config = dict(
    rope_fraction=1.0,
    final_lr_fraction=0.1,
    train_tokens=396400000,
)
MLP neurons of a small language model. Each row is named by its layer, matrix (up: input weights) and neuron, and shows model dimensions 144-239. Each number is 50 + 10 x the weight over its row's rms, rounded and kept within 0 to 99.
Before each neuron's rows, "fires on" lists the tokens most often at its 100 highest values on Wikipedia text that the model never trained on.

fires on: " to", " in", " of", " into", " began", " was"
L8.up1188:66 34 54 57 55 49 47 37 53 41 45 41 38 47 52 48 30 74 45 56 61 45 69 44 51 56 53 45 41 55 53 39 56 47 37 55 59 56 63 44 53 74 53 55 54 63 55 38 42 51 35 43 46 41 33 51 51 30 50 41 47 45 63 55 75 56 64 40 37 52 51 45 57 20 65 54 45 53 64 39 77 47 53 26 56 41 44 56 60 42 41 63 37 70 32 45

fires on: " /", " the", " of", " first", " in", " second"
L8.up1508:46 52 61 53 46 44 43 34 59 42 38 69 53 47 58 40 26 42 59 51 72 50 67 46 44 55 50 52 44 49 59 48 57 51 30 44 45 42 43 48 49 66 43 66 38 52 24 54 36 62 43 56 43 69 44 74 46 37 53 58 44 43 44 49 48 55 53 46 39 47 38 56 40 43 38 55 50 40 40 56 51 37 49 56 64 66 49 48 63 44 45 69 55 52 33 43

fires on: "z", "ia", "ji", "ner", "ake", "y"
L5.up323:50 38 39 45 47 71 57 31 48 50 56 64 35 47 38 57 55 51 60 54 45 55 49 56 60 49 60 46 57 43 48 61 48 50 47 34 40 50 45 27 58 59 64 49 57 46 53 66 39 51 45 51 35 35 36 43 61 56 51 50 49 57 44 43 36 56 51 59 51 52 50 67 72 34 39 55 58 46 31 46 52 37 38 40 49 53 50 40 46 51 66 45 58 53 41 46

fires on: ","
L7.up1299:71 50 45 52 59 74 63 54 24 42 41 76 50 55 49 55 75 53 56 66 52 59 48 59 56 57 41 39 38 52 23 42 63 53 55 47 49 58 57 41 46 48 52 48 36 65 43 48 64 50 54 38 29 55 60 54 58 63 58 48 60 66 47 35 39 60 47 50 45 50 51 39 34 44 55 33 51 55 74 52 35 52 49 48 49 35 45 60 28 51 36 36 52 50 54 39

fires on: ".", ";", " August", " September"
L7.up927:54 38 56 46 52 53 31 48 50 49 63 82 43 53 57 41 45 47 42 56 50 60 64 45 52 44 55 53 55 39 64 60 53 59 60 56 50 50 44 64 51 51 67 57 60 33 35 68 56 55 37 56 56 61 55 61 51 60 44 53 59 44 60 47 51 46 59 61 34 52 70 42 61 51 56 47 27 41 40 65 66 64 47 77 48 39 51 65 45 52 34 32 31 28 52 52

fires on: " A", "ou", "gy", " United", " You"
L4.up421:50 42 51 47 54 48 63 56 56 58 49 53 54 60 72 36 48 36 54 71 46 57 40 54 51 62 30 59 54 58 46 47 56 55 47 54 52 47 61 63 59 53 53 41 56 68 57 56 48 49 58 56 49 41 51 28 46 29 52 37 57 50 47 55 51 30 42 55 43 45 54 58 44 44 48 54 51 35 49 36 39 58 56 62 49 60 46 63 39 57 57 64 35 40 78 61

fires on: " and", " or", ".", "/", "t", " then"
L5.up1463:57 37 46 40 55 36 61 56 46 49 58 54 36 42 69 50 49 49 47 62 53 54 44 47 54 41 56 38 60 49 47 44 45 48 40 50 79 69 62 54 57 51 49 64 60 45 57 64 54 42 38 36 42 61 45 44 56 49 55 39 54 66 49 51 51 65 45 43 51 71 51 54 51 57 39 43 60 41 51 56 52 55 52 52 63 37 51 31 46 59 54 29 38 79 52 50

fires on: ",", " and"
L7.up271:38 42 48 54 64 55 54 53 42 58 58 57 57 73 37 44 52 41 67 56 33 54 45 58 51 37 57 57 50 69 41 55 59 55 35 45 42 34 52 39 40 49 42 31 51 62 52 55 55 45 49 55 51 50 48 55 44 65 54 54 67 57 48 38 37 36 50 54 57 28 59 48 56 50 44 40 62 64 65 38 40 54 39 37 48 39 52 54 39 57 46 61 56 56 51 48

fires on: "n", "ian"
L7.up1422:50 48 48 50 26 46 38 39 56 51 59 50 53 46 67 50 36 49 64 58 58 55 63 52 41 60 44 50 38 72 50 44 64 46 55 48 67 51 48 65 60 61 72 53 45 48 42 58 56 43 33 43 54 58 49 40 51 54 54 65 37 48 50 47 59 37 66 39 57 65 66 56 47 56 25 49 49 45 38 60 51 46 41 52 45 38 48 46 20 52 48 45 34 50 53 51

fires on: " and", ",", " &"
L7.up275:54 60 43 38 54 61 35 46 52 48 39 70 72 64 42 33 51 56 60 56 50 69 60 52 42 43 51 61 38 53 45 58 58 60 41 32 45 48 55 45 55 74 64 48 60 63 54 59 63 44 40 53 42 46 56 46 32 68 49 55 67 37 35 59 37 58 48 54 60 53 57 37 32 44 46 46 36 71 50 39 52 39 53 63 53 57 52 38 55 63 52 69 55 45 41 58

fires on: ".", "="
L5.up968:46 27 40 51 48 44 48 51 34 42 66 59 37 56 60 53 42 35 50 51 57 51 69 55 41 43 33 52 63 55 40 56 66 55 46 64 51 62 48 68 39 64 45 41 39 50 64 48 53 44 26 57 51 53 57 42 56 43 51 46 60 58 48 61 50 47 36 51 38 68 65 46 49 64 58 44 60 40 44 71 65 36 72 59 55 36 62 59 59 49 55 45 47 41 62 55

fires on: " |", "S", "W", "d", ")"
L7.up614:55 46 76 43 50 47 48 49 54 46 43 41 49 35 51 45 47 57 47 57 56 33 57 57 31 47 53 57 27 57 44 50 50 59 38 38 54 34 43 52 60 55 74 52 48 52 57 52 45 31 49 46 51 61 44 69 40 61 61 53 49 58 40 61 46 59 60 56 42 46 53 33 51 70 58 39 53 61 43 74 70 39 56 59 46 43 50 44 40 23 68 62 52 76 56 53

fires on: "z", "s", "y", "u", "ant", "ia"
L5.up193:45 47 54 49 66 48 47 47 42 48 51 75 35 50 60 63 63 56 49 56 54 46 72 45 37 32 48 61 34 37 36 56 45 42 46 37 55 57 39 42 49 59 55 65 58 52 54 57 46 59 34 42 56 50 45 47 35 44 48 62 49 66 37 64 30 57 48 52 52 57 60 56 56 44 35 38 32 43 49 34 51 48 44 25 53 72 38 56 56 59 73 52 51 46 51 62